{
  "n_layer": 8,
  "d_model": 384,
  "n_head": 3,
  "n_kv_head": 1,
  "head_dim": 128,
  "d_mlp": 1536,
  "vocab_size": 2048,
  "activation": "swiglu",
  "norm": "rmsnorm",
  "norm_place": "pre",
  "norm_eps": 1e-05,
  "positions": "rope",
  "rope_base": 1770.0,
  "rope_fraction": 1.0,
  "qk_norm": true,
  "attn_scale": 0.0884,
  "bias": "none",
  "tie_embeddings": false,
  "parallel_block": false,
  "init": "uniform",
  "init_std_qkv": 0.0235,
  "init_std_o": 0.00587,
  "init_std_up": 0.0235,
  "init_std_down": 0.00294,
  "init_mimetic": 0.7,
  "optimizer": "muon_variant",
  "lr": 0.00904,
  "lr_mult_down": 1.5,
  "beta1": 0.95,
  "lr_head": 0.00867,
  "grad_clip": 1.0,
  "warmup_steps": 0,
  "schedule": "wsd",
  "decay_fraction": 0.787,
  "decay_shape": "linear",
  "final_lr_fraction": 0.0,
  "batch_tokens": 131072,
  "seq_len": 256,
  "doc_mask": true,
  "z_loss": 1e-05,
  "train_tokens": 647700000,
  "steps": 4942,
  "dataset": "wikipedia_en"
}
MLP neurons of a small language model. Each row is named by its layer, matrix (gate and up: input weights; down: output weights) and neuron, and shows model dimensions 128-255. Each number is 200 + 20 x the weight over its row's rms, rounded and kept within 0 to 999. A neuron's up and down rows have the sign that makes its largest values positive.
Before each neuron's rows, "fires before" lists the tokens most often just after its 100 highest values on Wikipedia text that the model never trained on; "fires on" lists the tokens most often at its 100 highest values on Wikipedia text that the model never trained on.

fires before: "|", "\n", " |", "|---|---", "00", "ally"
fires on: "\n", ":", "ition"
L3.gate838,216,192,200,226,200,189,210,224,167,172,231,182,183,221,203,220,218,209,209,191,167,215,169,211,190,198,176,218,196,197,181,179,214,205,170,208,219,217,216,246,189,209,220,191,227,197,180,184,199,187,204,177,233,184,190,151,179,187,228,232,190,185,217,202,211,217,216,208,214,215,197,193,183,160,214,211,228,205,180,165,157,233,204,237,171,216,231,210,226,189,201,211,201,193,204,203,200,224,205,233,187,237,197,176,188,175,169,186,235,221,207,225,212,174,196,199,205,204,197,195,193,203,184,203,217,183,185,210
L3.up838,205,197,206,200,213,188,203,191,200,206,184,167,199,221,212,191,226,204,208,208,147,195,202,185,222,200,201,210,170,215,166,180,196,196,191,181,178,195,205,232,198,215,187,169,166,212,181,183,187,168,201,176,182,206,232,217,191,121,194,216,192,183,185,188,211,217,202,195,210,202,172,199,261,222,162,205,209,210,211,189,173,234,215,177,200,202,178,149,206,197,191,245,194,208,212,211,162,218,202,206,182,177,236,214,202,160,199,215,190,188,192,198,222,201,196,196,168,212,206,225,208,199,222,235,217,188,207,195
L3.down838,215,187,202,197,217,192,183,200,177,207,197,184,178,205,166,195,184,194,231,187,195,209,191,236,226,231,202,218,214,184,192,213,204,190,179,228,174,155,200,187,188,191,226,209,215,172,188,194,175,184,182,232,199,190,196,196,184,196,181,188,223,226,203,191,191,217,195,205,185,178,226,197,220,145,186,233,188,240,201,226,206,196,178,188,170,167,190,256,172,203,196,170,188,187,198,186,223,247,238,172,226,232,225,197,177,190,232,195,236,210,172,221,184,207,175,178,200,202,197,211,203,213,225,199,196,190,213,209

fires before: "-", "\n", " v"
fires on: "\n", "ing", "-"
L3.gate859,189,170,170,196,198,213,198,243,171,181,204,189,170,212,172,179,154,232,193,185,183,203,194,186,195,203,206,179,223,202,155,177,194,207,190,193,245,209,219,212,173,178,195,231,175,163,186,195,218,163,211,211,196,196,198,199,192,181,198,217,187,213,177,219,224,230,225,197,210,196,204,197,193,197,183,196,209,239,201,185,192,217,211,222,200,196,192,232,207,202,183,164,201,165,166,194,167,215,195,179,160,238,213,198,190,213,182,201,215,182,188,204,218,188,192,164,205,205,181,208,203,225,192,203,186,173,179,184
L3.up859,204,216,194,178,184,195,207,222,195,238,229,197,188,213,186,183,196,191,185,189,187,200,201,208,210,178,207,212,200,221,190,197,187,199,227,219,169,205,255,172,218,191,182,198,182,190,231,157,184,227,193,231,208,221,200,211,204,230,211,222,221,217,197,178,208,235,206,184,191,225,202,214,165,163,215,191,188,222,206,192,210,190,149,198,172,219,182,209,195,217,185,184,192,125,192,193,197,195,212,172,174,207,201,219,168,200,199,205,204,223,164,200,197,185,195,208,197,211,243,214,198,192,184,198,224,226,227,194
L3.down859,185,190,186,196,169,204,220,197,237,167,166,178,164,194,178,198,231,211,157,208,190,198,175,239,205,226,223,213,246,170,220,216,221,177,195,189,219,218,195,207,234,174,216,213,207,213,200,224,223,196,165,188,168,195,177,189,208,181,212,174,204,225,196,190,189,213,208,205,227,210,228,210,232,180,211,207,191,189,203,181,194,187,206,216,180,175,181,209,199,213,202,228,215,190,175,203,222,202,218,219,222,193,175,166,202,193,202,213,190,199,191,160,189,220,238,177,178,198,164,213,222,223,181,200,216,232,202,219

fires before: "ts", " the"
fires on: " of", "oin", "and", "reat", "pp"
L3.gate598,230,191,214,221,186,202,167,183,176,209,176,200,185,221,182,189,208,234,216,189,187,229,203,184,200,170,187,204,229,150,186,175,173,243,169,187,223,200,212,210,238,213,204,199,179,208,206,208,176,218,186,239,194,212,226,203,168,204,214,180,201,159,182,200,236,177,219,204,183,196,191,197,193,211,222,208,203,226,226,176,231,182,209,202,198,224,233,170,212,234,204,190,208,191,173,200,169,225,215,176,209,164,224,216,202,196,202,206,180,200,199,178,186,207,219,182,208,164,179,184,182,210,195,215,195,228,167,175
L3.up598,181,190,215,218,176,189,242,197,220,180,174,233,195,199,207,243,202,208,197,186,200,216,207,195,214,182,205,198,205,212,195,212,228,183,168,154,183,184,217,178,221,206,200,200,212,185,187,198,212,206,212,202,202,179,172,214,195,175,186,204,251,214,184,184,212,237,215,217,207,223,193,178,218,180,221,186,194,243,207,212,187,204,191,218,184,221,199,208,202,209,231,198,175,211,216,232,190,188,181,205,204,173,220,203,178,189,190,193,196,189,174,175,185,252,205,205,201,211,206,194,244,205,179,210,188,204,195,183
L3.down598,206,218,182,198,207,209,219,199,158,162,221,210,217,211,212,215,201,205,201,178,251,186,219,207,193,221,219,200,154,200,220,192,199,176,192,188,189,184,193,176,178,214,236,200,219,162,188,205,172,204,173,207,191,216,219,212,195,179,197,184,185,183,210,178,191,205,165,182,204,199,163,183,221,204,196,194,200,184,174,177,166,221,215,179,192,196,199,190,206,221,200,191,185,184,214,181,198,242,146,205,202,211,195,196,209,228,177,190,219,231,180,207,203,194,217,200,198,220,187,197,201,194,190,190,191,178,227,237

fires before: " the", ",", " \"", " it", " a", " he"
fires on: " that", ",", "ally", "ay"
L3.gate854,239,165,188,181,191,196,198,242,199,184,206,230,182,189,200,197,229,220,191,238,209,226,203,220,210,203,181,253,221,248,208,199,177,216,194,229,169,178,208,221,169,226,220,209,193,182,215,199,186,218,227,208,200,195,199,207,222,217,176,202,219,196,203,185,209,189,192,206,155,200,192,198,205,211,213,194,215,194,205,146,237,174,170,176,172,169,207,223,195,206,207,182,183,217,217,201,178,204,194,181,178,202,196,226,195,233,208,195,186,254,204,209,225,226,226,197,207,179,181,178,207,171,162,167,203,230,223,170
L3.up854,226,192,226,170,210,169,172,221,175,189,192,183,229,217,172,194,200,177,179,200,181,195,221,219,192,212,199,221,161,208,226,176,196,204,208,186,218,208,220,190,196,196,217,220,220,167,187,198,228,191,196,134,214,204,187,194,194,196,182,186,220,171,195,207,190,210,173,210,201,202,187,186,203,228,205,211,212,152,190,208,212,169,215,200,211,184,213,198,236,227,191,237,185,227,198,193,221,198,200,192,194,226,228,185,196,152,206,182,185,217,189,210,215,187,197,263,168,193,222,240,250,229,198,204,179,213,211,223
L3.down854,214,213,225,166,204,225,216,152,175,205,207,208,201,218,275,226,200,200,180,193,192,181,182,212,195,219,210,227,214,186,256,202,227,180,199,198,211,208,220,203,193,212,208,197,180,170,190,207,209,177,232,221,185,172,181,203,240,191,188,228,225,214,183,170,201,201,202,220,188,199,195,215,202,174,219,192,160,164,203,193,226,208,198,235,173,219,199,189,175,234,192,188,224,192,181,165,220,174,160,203,202,248,165,203,157,239,179,196,230,170,207,153,209,228,243,215,195,192,212,181,188,275,171,193,181,197,202,203

fires before: "==", "The", "A", "==C", "In"
fires on: "\n", "iter"
L3.gate207,241,186,180,207,197,190,175,212,169,196,208,220,223,210,194,176,203,221,179,224,203,192,181,182,175,192,183,196,184,200,193,201,195,178,200,172,193,166,175,211,190,171,206,177,215,187,219,182,208,205,213,172,178,200,184,203,210,178,221,232,179,210,178,163,176,172,198,176,191,207,201,241,184,226,217,189,187,218,205,199,166,199,200,202,204,200,203,233,210,198,191,180,187,248,222,244,217,217,227,188,208,185,203,197,170,213,204,189,158,200,213,191,199,192,230,200,172,191,155,207,218,166,217,196,206,206,205,155
L3.up207,209,198,233,184,187,172,219,222,213,211,202,227,177,215,186,234,166,174,165,198,180,206,215,176,201,212,203,200,231,223,207,181,188,204,198,199,186,210,189,183,203,172,175,215,209,192,245,201,210,187,180,203,195,159,165,180,186,223,200,218,224,212,197,240,156,198,198,236,209,180,229,236,200,193,151,209,222,196,214,187,241,206,186,186,198,213,217,197,220,204,204,217,193,179,197,201,215,180,208,167,260,219,194,190,183,172,214,204,219,200,214,214,160,199,210,197,209,208,168,193,191,170,193,212,162,240,202,220
L3.down207,251,173,191,223,219,217,207,205,202,241,182,193,180,182,223,208,209,195,171,223,213,229,176,181,214,177,227,189,187,174,222,196,195,204,224,206,212,195,198,178,190,189,167,173,185,184,198,197,189,208,221,168,203,219,175,209,173,189,198,224,199,208,153,209,185,198,202,230,206,178,212,211,238,222,191,175,187,153,198,204,192,192,210,191,188,195,197,231,206,210,211,192,208,195,195,200,180,155,189,203,215,234,209,198,197,211,212,197,193,183,199,184,207,203,160,207,173,159,231,219,192,187,195,216,200,200,187,170

fires before: "\n", "=="
fires on: "\n"
L3.gate931,224,248,194,220,181,190,178,204,203,197,199,195,183,209,216,155,204,199,217,221,203,214,209,207,189,200,221,203,149,181,211,227,172,209,204,194,183,177,199,188,217,222,205,222,187,164,203,217,202,200,202,194,164,202,206,228,198,183,201,215,181,171,199,208,154,150,221,213,224,170,188,234,197,189,214,187,234,203,216,188,228,209,192,168,205,202,230,208,210,231,198,220,177,181,215,204,200,229,197,194,169,218,225,217,210,196,215,222,205,167,188,207,214,172,212,192,197,239,185,212,224,225,191,228,205,179,210,227
L3.up931,207,223,200,206,173,215,203,224,200,194,238,205,220,180,194,178,191,234,170,169,193,181,185,237,193,214,151,173,193,189,204,223,198,201,208,226,201,198,183,228,179,228,202,206,198,229,198,205,201,172,187,233,143,193,172,163,215,195,182,208,187,226,177,222,217,175,192,182,184,211,225,240,206,214,230,171,182,230,216,214,222,218,211,196,213,214,211,227,212,207,184,200,220,215,208,204,205,203,200,146,196,183,198,201,160,188,202,195,192,205,197,189,197,189,184,194,205,164,192,216,186,180,208,195,167,192,183,172
L3.down931,215,210,203,198,212,239,206,172,224,222,214,187,202,187,171,238,204,189,219,212,246,214,185,187,211,180,162,246,192,233,204,210,184,225,213,239,194,198,166,191,234,207,206,173,185,183,188,211,214,210,244,176,189,202,162,195,196,222,214,213,185,176,176,259,189,240,197,200,207,192,210,189,235,189,209,240,217,172,210,230,243,203,210,218,185,193,208,177,202,187,232,205,194,178,199,203,216,192,200,179,177,195,186,203,209,187,212,189,203,198,232,168,218,168,196,227,188,215,184,229,205,208,209,207,202,174,249,205

fires before: "-", "\n"
fires on: "\n"
L3.gate1339,234,194,203,194,186,200,211,199,237,213,226,216,199,198,201,197,164,217,215,194,218,175,155,210,198,252,186,199,209,178,183,197,180,192,217,184,209,190,198,200,204,156,198,176,231,175,210,214,194,225,220,187,223,211,215,193,226,191,193,225,205,224,207,199,200,177,230,211,200,213,193,190,191,162,187,167,197,273,204,187,203,201,197,178,222,248,178,191,219,231,197,176,213,169,195,226,202,240,174,208,193,212,227,185,214,212,193,196,225,229,198,194,201,182,187,186,218,192,192,204,185,184,180,185,179,213,197,203
L3.up1339,200,214,199,192,181,182,201,221,219,196,203,211,225,203,196,175,226,207,198,200,218,166,227,198,186,163,194,211,169,203,216,187,204,207,192,202,218,184,199,201,220,195,188,192,189,184,197,213,256,164,162,220,214,174,224,204,198,218,132,188,212,174,214,224,203,248,203,180,194,192,210,190,174,222,207,197,181,200,215,163,166,208,164,202,160,215,162,211,222,187,178,227,221,198,159,191,225,209,205,170,187,225,177,220,220,241,229,209,198,196,206,213,193,207,177,203,192,219,220,236,178,232,183,207,186,205,201,201
L3.down1339,200,203,196,203,184,206,196,224,213,229,186,200,149,169,165,213,188,197,226,190,168,209,167,209,207,209,202,160,228,196,204,195,198,187,203,167,205,184,206,181,216,203,160,209,229,182,215,233,200,213,239,202,165,190,182,178,211,187,202,214,190,179,226,221,180,251,219,195,204,207,203,207,183,201,193,223,218,207,208,210,222,226,158,210,199,211,215,185,188,217,216,184,224,188,195,232,225,223,179,193,243,192,161,226,201,204,224,213,223,198,218,210,160,174,148,210,230,201,179,193,196,172,188,231,249,206,202,207

fires before: "\n", " |", "oy", " ", ":", "qu"
fires on: ")", "i", " |", "al", "er", "m"
L3.gate509,219,191,171,160,218,220,198,208,184,185,184,225,159,189,201,243,239,194,198,231,182,188,213,174,192,197,225,252,198,194,201,149,269,238,190,229,207,192,182,200,214,203,189,191,221,217,177,183,223,230,177,192,229,173,191,197,187,221,166,194,164,199,194,220,189,157,202,182,173,211,226,200,206,198,214,181,237,199,229,216,199,199,220,215,177,179,179,183,223,220,171,240,178,202,188,202,223,209,162,194,207,201,191,206,195,186,215,205,215,170,218,211,213,212,159,204,179,198,182,176,210,187,218,167,210,196,233,188
L3.up509,167,212,207,216,174,270,145,201,177,165,252,232,201,168,197,214,223,212,205,202,197,191,206,192,198,212,201,216,180,196,223,203,198,223,217,184,183,179,204,213,214,200,170,197,171,204,162,232,205,185,228,216,205,205,183,177,179,215,201,219,224,208,222,225,213,191,197,153,215,219,212,218,175,186,245,200,146,220,165,202,213,194,202,153,182,204,188,196,196,189,209,175,228,199,197,198,227,222,214,191,201,168,198,202,209,189,186,183,164,203,209,189,199,201,248,177,194,225,185,220,205,191,189,213,218,228,189,218
L3.down509,209,193,215,230,203,213,226,173,176,225,222,168,221,229,191,195,208,211,198,196,190,219,238,194,205,233,211,222,173,177,215,244,212,202,216,168,200,188,212,231,176,171,210,199,185,194,209,186,252,168,153,196,211,229,178,225,187,187,196,213,182,179,199,199,200,186,199,202,186,198,223,196,186,142,174,245,204,209,204,193,198,196,185,219,188,189,242,192,204,205,200,189,176,207,186,180,199,211,201,233,164,189,207,152,199,206,206,195,238,194,185,222,189,190,204,192,216,217,234,199,216,178,200,219,220,209,207,192

fires before: "|", "|---|---|---|---", "ation", "ely", "ature"
fires on: "\n", "ik", " educ", "iter"
L3.gate245,210,200,231,198,178,170,208,211,182,196,193,189,190,147,192,197,176,221,215,181,211,233,205,188,172,187,221,190,240,203,210,198,208,219,242,188,216,170,187,164,171,219,178,215,217,167,189,206,185,206,188,177,231,186,213,196,227,200,221,167,195,184,195,209,189,192,214,207,204,205,188,253,205,176,192,213,188,243,195,204,157,194,187,180,193,220,163,193,174,180,203,178,183,207,197,176,166,212,201,192,160,176,205,187,190,189,209,181,196,177,162,201,226,219,182,224,199,221,203,214,166,194,219,180,212,189,204,191
L3.up245,230,201,185,196,221,205,199,200,201,179,241,206,163,206,207,212,177,207,215,257,221,206,176,198,156,210,186,214,175,233,152,213,203,218,205,233,207,197,193,179,187,208,216,232,235,180,240,191,269,216,171,185,204,212,223,187,234,205,193,202,221,198,194,218,195,189,207,199,216,196,206,222,190,199,188,223,227,213,225,216,158,208,223,204,202,224,218,179,232,176,188,182,213,210,167,173,188,189,243,191,215,198,186,225,183,230,194,174,190,210,147,239,211,216,210,187,192,205,220,174,203,171,223,183,198,210,200,168
L3.down245,192,194,200,165,208,205,218,215,202,209,220,213,196,220,206,209,204,202,182,202,228,182,215,199,154,202,221,194,188,230,202,160,182,180,197,166,226,188,199,204,187,189,158,235,180,179,188,229,221,185,201,175,204,175,152,169,227,192,190,208,187,199,202,190,174,199,214,218,186,197,208,203,189,194,187,198,200,187,200,196,149,206,247,186,212,180,182,190,188,226,208,220,165,236,183,165,221,172,216,195,214,192,232,208,158,239,181,175,206,206,178,182,178,199,204,225,175,163,189,188,177,207,207,174,229,170,200,213

fires before: "\n", "-", "|"
fires on: "\n", ".", " =="
L3.gate575,194,245,186,214,188,186,163,192,202,203,231,199,205,160,224,193,230,208,215,188,195,201,171,206,195,208,185,193,200,155,193,209,218,183,187,196,172,189,186,194,202,238,174,199,236,184,229,195,230,232,198,195,208,207,197,208,169,227,173,177,203,202,166,206,218,208,205,200,200,212,170,220,157,169,218,176,178,182,188,212,228,177,199,203,229,172,215,221,204,170,213,207,193,160,191,198,181,180,217,195,203,188,255,215,191,209,196,172,189,188,172,178,185,188,192,187,161,209,180,221,196,203,151,215,212,245,195,189
L3.up575,222,211,201,156,197,252,189,178,175,214,186,165,219,219,206,186,180,163,178,185,205,187,180,203,207,200,215,216,190,185,188,165,198,192,200,196,202,178,219,184,227,201,185,198,200,238,200,206,182,198,189,177,217,167,199,181,186,190,164,220,169,215,206,216,189,181,205,234,223,200,203,219,222,207,211,243,162,212,238,204,176,201,203,172,201,186,205,195,186,205,190,173,198,207,183,191,215,206,188,180,199,192,183,202,204,191,189,181,168,181,196,215,214,164,198,180,193,176,212,250,177,191,182,196,193,227,210,214
L3.down575,186,189,191,223,203,195,223,229,203,187,178,213,198,199,235,205,215,199,206,191,176,208,176,197,196,187,206,221,215,208,219,202,201,188,183,203,203,197,174,225,189,238,167,191,188,210,225,175,202,220,206,189,176,191,209,194,203,229,209,186,186,201,157,256,214,270,205,201,187,174,198,228,242,201,182,210,167,196,211,152,226,222,182,212,248,202,184,201,217,190,218,211,184,148,193,204,212,163,174,138,213,221,211,209,185,218,185,191,188,163,213,169,218,179,198,161,199,201,173,222,195,229,194,204,204,206,234,205

fires before: "==", "The", "A", "\n", "===", "==C"
fires on: "\n", " career"
L3.gate1124,227,183,171,212,204,212,181,195,205,191,244,206,245,252,204,183,184,188,186,169,164,181,185,185,184,198,183,218,179,182,169,209,198,223,240,191,194,195,184,197,186,240,211,194,232,162,212,206,198,175,226,218,191,182,177,190,196,236,209,218,165,199,181,182,192,191,197,198,197,157,213,193,191,182,190,205,164,178,215,179,158,188,223,206,204,194,205,241,189,209,216,215,201,178,171,190,192,184,227,190,214,227,212,196,189,178,195,186,221,195,230,204,200,198,199,223,196,223,185,168,153,173,180,157,193,172,168,224
L3.up1124,201,193,201,213,209,233,215,204,236,202,216,207,194,196,198,194,207,224,226,158,211,208,175,156,226,189,185,216,205,212,178,212,208,189,222,228,194,187,215,224,167,216,180,195,204,188,218,204,194,223,214,182,201,229,236,219,172,209,227,179,220,204,205,161,224,204,200,193,178,198,191,182,202,211,191,153,177,190,219,199,214,189,185,146,150,227,169,202,205,201,180,181,214,174,179,209,203,187,204,216,209,171,188,197,173,163,193,186,208,173,210,198,212,230,192,207,197,182,169,229,173,207,183,197,164,220,191,184
L3.down1124,228,191,213,183,173,207,225,201,215,184,211,229,222,209,200,192,188,209,182,159,210,188,201,195,215,188,187,186,182,192,221,178,249,204,187,199,206,182,167,201,184,225,187,231,236,178,195,186,203,177,208,200,250,206,187,187,197,207,224,182,168,209,203,217,174,167,214,212,198,229,212,182,221,201,215,225,177,210,213,205,224,240,200,195,184,154,200,199,159,203,210,216,177,190,228,208,207,188,192,149,202,186,190,227,189,194,192,204,214,193,214,183,185,190,195,188,222,210,187,241,195,228,213,169,212,238,225,193

fires before: "\n", "est"
fires on: " b", "==", " only", "===", "\n"
L3.gate829,182,210,194,181,180,184,196,161,179,218,190,194,189,215,163,191,198,196,232,196,228,180,205,202,237,195,200,194,152,195,202,190,223,202,197,172,198,202,201,207,192,246,167,167,187,217,172,202,193,209,156,199,157,152,200,181,219,170,177,220,227,181,201,226,216,175,237,216,190,197,218,170,195,196,180,207,183,200,221,177,195,202,168,155,208,243,216,251,223,205,229,186,187,211,236,209,180,205,193,181,199,215,194,218,162,183,197,194,214,220,190,225,205,195,248,192,220,197,176,236,235,198,220,173,198,213,176,176
L3.up829,213,217,238,180,191,169,158,252,203,211,205,207,202,188,165,199,228,214,224,187,169,232,203,226,183,180,210,200,170,222,186,238,185,235,190,176,194,219,215,241,217,220,178,226,175,192,206,184,211,232,195,213,202,215,229,191,208,238,230,185,192,222,235,186,228,207,181,199,221,198,189,197,174,216,214,242,185,193,199,206,218,166,169,197,167,177,175,196,184,191,214,200,206,218,200,205,192,224,218,224,190,207,190,208,231,216,185,224,189,191,224,208,204,191,191,201,201,194,163,221,184,196,195,214,211,199,198,207
L3.down829,214,201,224,210,208,239,201,217,216,231,209,207,189,231,188,187,169,199,198,203,202,210,216,217,177,199,217,213,167,204,212,186,235,203,193,212,211,211,214,212,197,179,198,203,191,193,203,234,238,198,210,188,241,203,175,249,199,208,209,192,187,189,187,203,222,185,175,196,186,192,230,185,201,187,224,204,142,191,182,201,229,164,189,157,190,208,197,226,224,249,204,211,200,218,193,222,225,186,187,198,191,209,208,209,213,209,208,202,198,176,186,218,220,186,201,192,188,216,188,211,196,201,233,192,230,193,204,212

fires before: "xt", "levision", "chn", ":", "x", "le"
fires on: " te", "ite", " Te", "te"
L3.gate451,180,198,194,175,209,220,186,199,204,204,187,210,157,199,187,188,153,203,196,206,213,162,207,182,183,208,205,191,226,188,201,202,171,220,196,232,178,186,211,189,185,209,224,204,215,193,193,188,188,203,188,209,186,204,195,213,222,235,242,207,203,166,171,200,218,191,236,210,199,176,195,187,191,201,205,210,183,225,213,169,205,218,216,179,197,212,212,211,224,207,205,189,177,220,212,224,154,223,204,202,189,196,179,235,203,190,222,193,239,219,169,199,200,217,196,223,214,188,212,215,185,215,194,218,191,213,196,186
L3.up451,220,202,187,198,238,189,229,205,182,223,226,177,209,212,209,180,169,238,199,258,204,170,225,199,176,212,187,176,201,216,198,212,187,160,230,199,188,201,176,145,218,198,197,213,187,182,195,170,208,229,209,180,206,260,184,219,161,226,226,185,180,208,222,184,196,215,193,180,202,224,200,205,185,213,180,203,195,192,213,209,205,181,210,234,185,193,199,168,193,225,193,207,196,200,199,200,211,205,213,204,187,237,207,200,156,192,220,184,196,243,200,194,172,171,190,188,191,191,226,206,210,183,208,167,180,197,197,163
L3.down451,190,206,198,175,199,218,205,178,194,196,224,149,189,189,227,196,194,183,211,227,194,172,200,164,217,217,220,191,232,161,218,205,158,192,218,193,204,209,171,177,201,221,218,202,192,205,216,180,192,195,229,228,195,229,225,195,214,203,212,199,218,185,211,207,182,197,194,226,202,206,190,163,219,245,221,206,152,180,187,220,202,190,212,231,231,217,214,208,243,231,174,216,201,193,214,183,216,194,183,182,180,184,188,220,215,219,229,218,192,201,210,186,188,198,180,226,166,180,202,179,188,188,204,192,228,201,211,202

fires before: "|", "|---|---|---|---", " |", "|---|---"
fires on: "\n", "ts", " |", "m"
L3.gate439,180,182,185,170,198,218,207,218,217,185,164,192,229,196,199,217,207,204,200,207,192,221,197,196,200,208,197,178,179,233,188,206,233,227,246,206,217,214,203,182,211,213,186,175,190,170,163,227,179,188,214,176,209,197,196,243,242,210,226,186,206,185,219,195,205,242,254,201,220,191,181,199,181,224,188,170,196,210,244,193,200,246,197,150,188,169,196,187,227,201,182,202,191,214,171,194,205,184,192,223,193,195,221,189,193,171,228,222,176,226,229,182,217,226,191,182,186,199,196,217,181,229,222,189,206,170,177,212
L3.up439,184,194,196,196,202,217,171,221,210,203,202,164,209,219,184,209,207,228,175,181,198,221,207,251,158,202,149,225,192,206,192,226,200,213,213,213,196,187,212,163,216,114,184,228,205,189,169,199,214,191,201,179,156,191,157,218,224,179,199,213,166,161,203,216,186,173,204,217,222,234,185,191,207,208,230,216,205,191,224,156,179,223,189,183,225,181,219,226,194,209,204,187,195,220,196,196,193,199,194,182,229,237,214,186,217,233,223,220,170,211,214,216,230,182,215,186,169,234,178,203,164,207,195,206,219,236,170,207
L3.down439,191,244,218,200,220,210,206,180,205,213,197,206,186,173,209,187,182,219,210,188,217,187,192,187,248,219,196,198,194,168,200,195,170,193,176,197,189,190,202,194,169,182,197,207,173,190,181,187,187,229,189,212,179,224,220,183,203,214,188,219,228,185,189,200,207,172,227,193,216,226,187,185,204,230,206,197,185,196,204,200,201,207,172,181,220,156,206,188,198,221,185,183,191,196,207,172,210,204,148,179,180,182,243,177,172,198,157,198,185,205,211,191,232,226,192,238,201,202,206,199,207,175,229,178,218,207,191,216

fires before: "\n"
fires on: "\n", "===", "==", " ==="
L3.gate158,203,171,176,195,212,172,176,171,175,207,187,198,192,209,188,224,237,198,180,190,202,232,163,212,212,201,211,188,150,184,196,172,192,188,165,207,215,193,209,218,224,239,184,217,220,200,171,223,206,199,176,182,199,189,191,186,226,184,177,214,195,177,213,207,167,193,229,196,210,191,178,223,179,221,214,210,206,212,211,192,222,233,181,219,213,169,189,190,226,192,249,180,217,171,172,200,210,221,217,219,174,195,245,223,224,210,193,199,210,198,185,226,216,213,198,173,152,183,208,221,164,251,187,217,198,193,191,195
L3.up158,197,178,163,205,213,167,185,173,174,182,204,186,181,183,175,238,201,178,241,187,220,209,150,217,193,237,240,197,164,164,208,202,214,176,221,191,218,230,231,204,240,212,228,188,167,198,176,207,219,193,193,199,218,216,223,183,217,219,162,164,193,220,211,205,194,245,193,205,194,197,185,205,194,188,195,223,198,201,238,186,202,221,205,197,219,209,226,203,209,183,235,202,220,223,189,198,176,179,188,201,195,236,193,208,202,160,212,205,202,238,203,185,220,168,165,199,199,209,201,199,230,200,215,215,212,220,200,229
L3.down158,169,207,201,151,158,185,155,233,209,199,194,221,179,208,181,204,197,196,167,163,211,169,168,185,216,229,176,202,176,234,241,211,206,193,240,225,221,223,221,241,176,177,225,222,206,181,173,152,203,205,191,196,211,226,190,216,202,234,209,195,228,211,222,230,206,206,182,208,178,179,165,169,236,207,203,200,168,198,191,205,221,168,170,191,175,197,220,215,201,218,201,179,193,163,221,217,191,203,218,206,198,184,188,230,202,201,196,216,184,249,179,222,210,189,208,207,209,203,199,234,195,224,213,133,210,180,216,205

fires before: "\n", " |", " ", " G", " /"
fires on: " |", "\n", "otes", "reen", "s", " Best"
L3.gate1276,205,201,185,192,209,176,196,205,204,183,190,234,210,190,200,219,210,210,204,168,209,193,177,221,165,211,206,181,169,218,205,173,236,192,219,203,228,196,209,224,203,182,182,230,232,164,188,178,180,214,217,190,208,193,189,225,167,177,206,184,184,198,183,189,190,191,194,189,216,181,181,209,194,193,218,228,208,246,214,209,204,253,195,184,177,183,217,219,201,196,202,192,177,155,205,212,228,187,197,208,193,175,198,186,224,197,199,199,208,253,190,205,186,197,268,208,213,217,197,214,201,214,209,197,235,220,169,170
L3.up1276,165,180,210,181,218,194,218,217,181,189,189,206,212,192,181,215,189,180,235,214,209,201,198,209,193,185,209,170,169,201,200,186,198,219,214,227,164,221,186,211,177,195,192,185,200,222,204,233,195,220,211,186,216,166,206,217,172,212,201,208,200,162,219,170,210,196,215,196,212,177,185,214,211,215,186,193,191,196,178,191,184,209,242,188,188,204,190,223,212,193,228,211,197,182,188,183,216,194,199,158,156,205,194,161,230,160,216,245,184,192,193,226,242,238,211,206,214,207,241,238,206,210,201,173,229,195,194,239
L3.down1276,213,244,200,204,207,198,163,184,219,228,187,212,204,178,189,189,226,205,196,183,192,198,212,205,211,165,205,211,214,167,238,203,185,214,197,216,195,189,200,200,184,187,208,190,187,205,183,198,232,194,200,192,199,154,168,172,201,249,224,223,196,207,220,202,201,198,145,244,179,142,195,241,202,226,196,205,200,217,199,196,201,177,220,213,194,184,203,227,190,207,240,191,223,174,226,208,225,179,216,165,195,192,196,215,197,201,211,165,201,195,207,209,208,195,209,172,175,192,240,223,192,205,181,219,226,203,229,222